From a checkpoint of a small transformer trained on Wikipedia: rotary positions.
MLP neurons of a small language model. Each row is named by its layer, matrix (up: input weights) and neuron, and shows model dimensions 96-191. Each number is 128 + 32 x the weight over its row's rms, rounded and kept within 0 to 255. Numbers have three digits each.
After each neuron's rows, "fires after" lists the tokens most often just before its 100 highest values on Wikipedia text that the model never trained on.

L6.up171:097152166104076173173116093181138150149084102101145138154122209138159097155118128063146157146135099153067174093102211173173151173124137130153148160131108153063163152137056175110145203157125106139149131163091112109100133178093135129121077134060076098095118125124135124063125123173143126132
fires after: " Al", " N", " S", "m", " bas", " Ar"

L4.up507:104105119178122147155142119113134151065117192106113136081114124158119092158141109110100116165148088124125065161106127120111123106052131142109100144198147100169150141118133088122079123142094193146073105081115096129121169149119130157114077157080219102136095159072145117136197110189160138125
fires after: " l", " d", " L", " t", " s"

L4.up372:133139213073114137127085118134148122080152182171115168164068139150147120111106142082100105163118065076049149142168141155140192161135105154125124162114115164092113109122080085132148103158164116104181164153123139161122114099142114198146055090129119116126166074082095120149163080122046103114
fires after: " M", "ian", " B", "M", " J", "ij"

L6.up219:120083116150048159154074133131192153153134088054145175100120133108132108156106150084138179105106167123062068146165153192141166190144109156118173152092134132127144096097167070131152110179183128076161141138126114156181127098121111096163105148129159184140143121100139144160120167185077137148
fires after: "-", " S", " D", " W", "an", ","

L3.up332:117188129132052078139190121188132093182174094190119119110124150188138155128126117162110161132169122145081090115104146136156145110106158147192197109136152105147187170103142099154100138176128148139190054171104126132195151142160128102197075184103111059129080085149133123119114072159077124077
fires after: ".", " O", " |", "'", " h", " He"

L6.up23:090183107186125131139122138155120169138140134198099183169087176194152155118162093092164223120170129144126043078142155164134113145080049123143080133100150131136185148214153142136118137150127087164146039145162126140148167136187136145107089172114129141113158111178156075113195144122145125153
fires after: " V", "ol", " m", "om", " f"

L3.up617:107134111093103176110103107207125098165147122143175170109142125190150121074105107168114170156123094151103042091171080147119108108145166160144124134111147156128118169162109124156148154212129123121156091173061135121130180150149136079119102140101149088086117105121180162183119107107132112068
fires after: "'", " W", "\n", " O"

L9.up437:121087159153154134138157111133145098068146118061152123120134139168177134122131165131126138121161116176079076112111171175046139137127106065143103141193113081124162062112115145155149168121115145119134102120083124117211103140126078098150057132135193089130167163113159114114137137136142091094
fires after: " sp", " Sp", " Pl", "om", "amp", "l"

L10.up196:107119105117129103142106173123143176082153107179055151094098139088126057122120079113119125132118105139163054072189111137091143207125075132124072121125154143134111086064071129115135134184138126150153101145149122136139167113137111159060103135145125155094140150172165137177190142115134159114
fires after: " m", " b", " M", "-", " f", "y"

L12.up432:142080123138035208154099133134169054128123129077080113109086116132143131144135133170162130115116165145050165101131159137104134132068177153102161129182160054138137099154162123124153135092178101141179116152164137114110132136097113123096118141116126124199139177099134139119143074092106143172
fires after: " S", " R", " C", " r", " L", " D"

L6.up214:124172155165152074142078121130181125101178151132116132204114164180145051051148146098066133109176137099109100041137109169102123156104099058156112148118130106128156156076129125192143135157136132108135090152105148142125127135134086141114059106169086128070148178109136161149129116099157074100
fires after: " Bel", "w", "ell", "l", "ol", " Pl"

L4.up156:137128164084147116148148119144153111109110102210064202121097159163144113152164151132087108107107176126124141088124140111094150179121142128130100130143122202126185109155141092156167108125190125111120122096123137139109184112178093175145096133152053156106099112161119161127128141131035126168
fires after: " K", " m", " M", "M", " v"

L3.up563:108113133128076142138168103145135159077150196155113090097107113156131121113159064122147083191130161104067090102160137089088107101079158166122109148100136155134116115080102084147095134147113165118157187098122160096140164142109125144131098070156094103133177125111122104171126060125101153081
fires after: " B", " O", " G", " J", " T", " L"

L3.up164:082149123100166100155186089155163149133161108106120144088083125100134156109073124165126165154084112140064175036119104157159105153112134146184150110169109111157164143142126136087118147175120083134174080107133126120102142106124152096136119094086056135095129127138119229100154114182140144080
fires after: " A", "th", " N", " I", " Al", "ad"

L3.up275:127122143149161078122087140178113113141170124130151141119157116050135110121135128140159194163132099160109109097160079176117124145176099081178112147175158111160146148078102121130155114174163153117129141150150202162120159109146157120068088136080143082093093145126153203162117081083162105089
fires after: " O", ".", "igh", " S", "'", " the"

L6.up581:130106107162065173169166176153125145099163134145187099138205142129130170113101063153088153161117133087116153102149141082109110097152143150141173132107164104180173154113092182098131159163133112148148109165168115191134134143109140105104132105085164099106098152094110109111143110111176123174
fires after: " g", "y", " I", " the", " The", " a"

L12.up485:123061171098149084129127122137070132162071112166151121171107169207164120170084106138149128095123111082079100139151113168130192152081022163134127137132074060123107150141139145131086127144085183095144128164093103118067154083157139101130139138125078131125199095134100079169137137151146117114
fires after: "1", ",", " "

L10.up2:125126174159112202156114132219136167132148147138113096168152189118082158087139143139106158151130105150104144129139191172140134124118107158170130126099151135156173136109121096091091127145137134141152163114178086110139137171133117129079126115084126116118067166056107202100196134197138095101
fires after: " C", " S", " A", " N", " |", " Mar"

L6.up468:127142229111076171129169149127094163128097180171104112148122130132138152157163056160106130075160143116117155108148118075151116108128128181114110142139181097111154136124064110078136137167127131101190094152185148180097181104147143095160081111148104141108119114126130131134145122132176090211
fires after: " the", " I", " The", " E", "1", " and"

L4.up424:094084183168134096155130117130151255158126127138186089128160146141151134110060102100108173111097069139104140100144119152154146127143100171141170150142149081131093117155161105138145159138113111108154119087097074100111155106165074107125112147165091123092169125157087104107150123148063129136
fires after: "1", " ", "8", "°"

L3.up550:127076136052057136164127159143180208102162125096102174197073161185170139074132140140115122077116122164115072113196091099143139115056089188164074141147093181130107122113118094114124108142177118140126087145118054187050136104124069115177046089136110141127094134122146095117138136089125108149
fires after: " M", " ag", " The", "M", "The"